{
  "n_layer": 9,
  "lr": 0.00861,
  "train_tokens": 688400000
}
MLP neurons of a small language model. Each row is named by its layer, matrix (up: input weights; down: output weights) and neuron, and shows model dimensions 272-367. Each number is 500 + 40 x the weight over its row's rms, rounded and kept within 0 to 999. Numbers have three digits each.
After each neuron's rows, "fires after" lists the tokens most often just before its 100 highest values on Wikipedia text that the model never trained on. A number after a token or word is its count.

L4.up2372:397481438457551483445462498470474498531549486473493472469543512541521625468446460525487557519501473507547511522440541490517487544427557500503562524451442531470493551483493500492463491590466485523493465460518534482450478499535519456495492517481569500537532380514543489481455539533493521499
L4.down2372:531482510530456491509472561453573500486494528560506510556533589490480521536491466499524563565494441441499503553481433544475490511568412409409497516487478580446426500457434512521547529480499550464498564487480397495505491513465423517475491436500497504558486564448440477479584461469535494542
fires after: " L" 17, " o" 8, " l" 8, " G" 8, "l" 6, " le" 6

L4.up2438:552477481474563515557571502452534553510473467469525426549449551511471439547535468475524443472506517515539524512479488555577529488477547544461508447510519506466536454581550498464506452509517476465515468465559500544586506489445527505496466539464535466404564491504589413429538480488492559472
L4.down2438:486463524510516458425504543453418488523485558470547468504550496478494457538480546536493517557461550541548471512520506482494442484535447459549461493548469478456558536500486500468567515548531458446469473488502466527520479465436529478488486468414598513482475554524443474458484585436548485479
fires after: " P" 27, " p" 14, "p" 7, " F" 6, "P" 5, " M" 5

L4.up1794:572509492577551517482493538524571486516498511549507510514601492477489563511555520481493519461493543488509491487440558496446530521500597515504525488474543503514564447496523488559571504487501455513543501457594558481555543544459504472440511476541491534513493437482470490560469428523533498476
L4.down1794:497489475629443495532483490461468501466493542432495597488520523568467469470496560383418499440563522539476518587494409451517543481474498569523531515503530511478499468538498504517541550510471504514517517523482561478407472507520460449514500488565478556456540524526513496536524503497431462475
fires after: " P" 19, " p" 14, " was" 14, " (" 6, "P" 5

L4.up1491:482464531441500521498515473501510493538524522535488559569511449527486491554475476510524496496440558391525534557461549550481435443512515517542599451447533517466504504534524420470549417441481497500529528462502473525481558467557476512497497569496460491517441486496587576448418433471434495523
L4.down1491:495524545533451480577468483412506454478462496547466494485457508495573475536464524456479489457552496453507499537520456519476497516526473565518443499473510545525456459547522542508515442487444502536531495466533481438536538455559451485495532573531471506502468478425564498459528448461458471523
fires after: " " 43, "′" 12, " Ah" 6, " −" 4, " R" 4

L4.up784:475458561505489450551425493543574407572446470546528423521457495510536556493445509468549518534491520530525438515483514479538508564485388499441504513529490426533493493405472554524492490541547522514525507479439486487495545469554463487607491538569385575434505439415512422525461583510532497524
L4.down784:503553581481507464476462498466502461528562503546480480505491569535414432525514506581463540438480498468500497577472518492526564489510554498499501434497513493498459499470506498525569490542535457501490492502503503556490536539508531466480556492423535481497547525454536575434509471520520529520
fires after: " was" 21, " B" 15, " P" 12, "B" 5

L4.up2421:513571507501626455424537507444508549498495512484466498469472480553588518528579512479557500523510525492558458469511485523504410529481546532541495473467449524481500514523511518492456487454501527500512497497435505494510501491556505489432421466477511537477492493373515526556534404498470546535
L4.down2421:518494488516501531565526465499497505527551473485507527520514511512530501449517469485513592457496551534513539541461478511504575401502530515503521482490588510547483505501483476460518490466525561526452606505548514506467466477504421483498466454528520524502460501515539492495469501562534497440
fires after: " Ch" 19, " S" 12, " M" 9, "M" 8, " Gu" 6

L4.up2135:516453438461477449490476475526502507519561490465510525424546481531520502458486470469501586511566531603520453530523500480555479513489521486505469516566517521551509495465517499514465510525425500500557513586484498588439484514553465507486474511506473477500518481502491529554504474485604547514
L4.down2135:493458508500513501506558472512400488513548483500500539483439502470489540457486461460507485470490531475481478545450530495478519514445479546509511503525504479493541518455522426513445546528496546524541505471598505526451568549512489497445490486472476518456600544515495567492502487484545546522
fires after: "," 50, "po" 7

L4.up1031:488524395463448501443496467467516521529539541543481443466478565556458540437443510495510480502430417460510484600530489550486519465467523524523496456471521512465514496525502484482526485465483501516475495530593498530456481528503483513453557463487494524499506478568456507475474479492440545483
L4.down1031:474405498512489508485475529447494482521558541491479608524523543470482496405465482535522533537518476512503463497524512574497482437539517461508507549480549473487552536479442535499551502494482521543434457499475498513517496532394427439499525501458500495490457578506496566523498483508506458505
fires after: "ig" 27, " Ag" 12, " Gr" 7, " G" 6, " ag" 4

L4.up2457:477498551475531476523354544479520519491485467563499582470444503531500516524479446514475490459540497517479475467502483518491523537484509515491439541431526442501569430489552493477443401446557539478503510519470517508554466504530497505528579552476539498484551488490522526510493560532557502478
L4.down2457:469463445487571562518575551417556468422559524458495521537504520497559497443485531570442462509580504449483493461507604519508516485510495492535654512523516538480529566540540452494469539458494489424541512471504500525542508490537533471528441538518527495451584585539493472531489453529536490549
fires after: "," 25, " and" 12, " not" 11, " N" 4

L4.up2435:491533489430488567551552529510471481548562485543496511537531440479414505472470565501522538517472486501481525506523534481529507460518482479408508493509491506540523524546510493442514508501437440521485571581496518546456471508515476559471558487499535459410420521548541493496609475555393485529
L4.down2435:484563466508483465512481519492480517529473472514501529566520480446526492552470578477412484517504440495557521463498496512460535496550463474508584530524504434528529488475493506543495500519487546542495443484560441560451536522516448492513426506500530569566488529455498476502425442537478462454
fires after: " G" 20, " R" 17, "l" 7, "w" 5, " Ro" 5

L4.up1756:467517573509475497497435512418446459513541463485398535479499465467467519599489483495498511527511457512555528506508497479536527439463477548548552554425491459457535524476452513447571495520459500482510452530575495518458530567473445479480517511512542516504532549518585497493530510445537503575
L4.down1756:521513524538558504530468499534540506527495510499453527505532452472509586497472480440525586533475514572546536486444480512474526502516453486574593484542492538487409488497534449429519485443490510605464525459520539504524530506457517529484513544496547530499472460490545496528518450538447532420
fires after: " T" 15, " St" 14, " W" 12, " S" 5, " Gu" 5

L4.up1607:484484495412561473472508551547461513478481502439482599495468474503567515453538505462531513500511456537458567518428529466481495596380521463525570510491487514610473525489520553499479494530509460462540459449500471544488461537474541482446522529474496511534457565501468461466493469520536459589
L4.down1607:474534521577470561523417550448509523509486540499532499534609517517574492441448516508534491418540475466503576504501469526480488522503507550473461499520488510513466530561517476426502504470569465484596503510523465511475539470529477568539444516531467467486441549523475546518425513483542502548
fires after: " G" 31, " Men" 12, "omen" 6, "en" 5

L4.up2350:582521477531505466560570449481509417497505550520499579488463493504519428488483467481503482457484536505482486498516525504512511483511419511543476441526520498426383497487487525490472439483545476465465472506531430464471513533575494532550519521470526407541468471485495552464496460515485559451
L4.down2350:467482519457512499472443466437503524559493478445487582508483564502527514508521476541484397470439563445409409552447494476485549517512527501486490465470576491534479479530550516493471534374515515488594546591505511472516497536597466501517513479471498473510495429546526534536541569516457491456
fires after: " L" 20, " Z" 10, " d" 8, " St" 7, " Ser" 6, " N" 6

L4.up1255:437559529488503539519470492513576503519442400489507504464546559555436459523473467578463479405543462430529453481466610519477470516463509449490480483585520495493478476490526456487511498493480541530471477562441484543482497500464508481609480553463552427499451475527507499397465464536492484544
L4.down1255:543540472515461436460533536549535508542449583489509527508478554521499569501501535472513483518467517489482605494509475505515484522511567516512518430496543391536496493608547542416454553475421448444446490493408488469528496485579445527461499522497497549493460545503468489521566587490519467438
fires after: "+" 19, " P" 12, " N" 9, " U" 6, " p" 5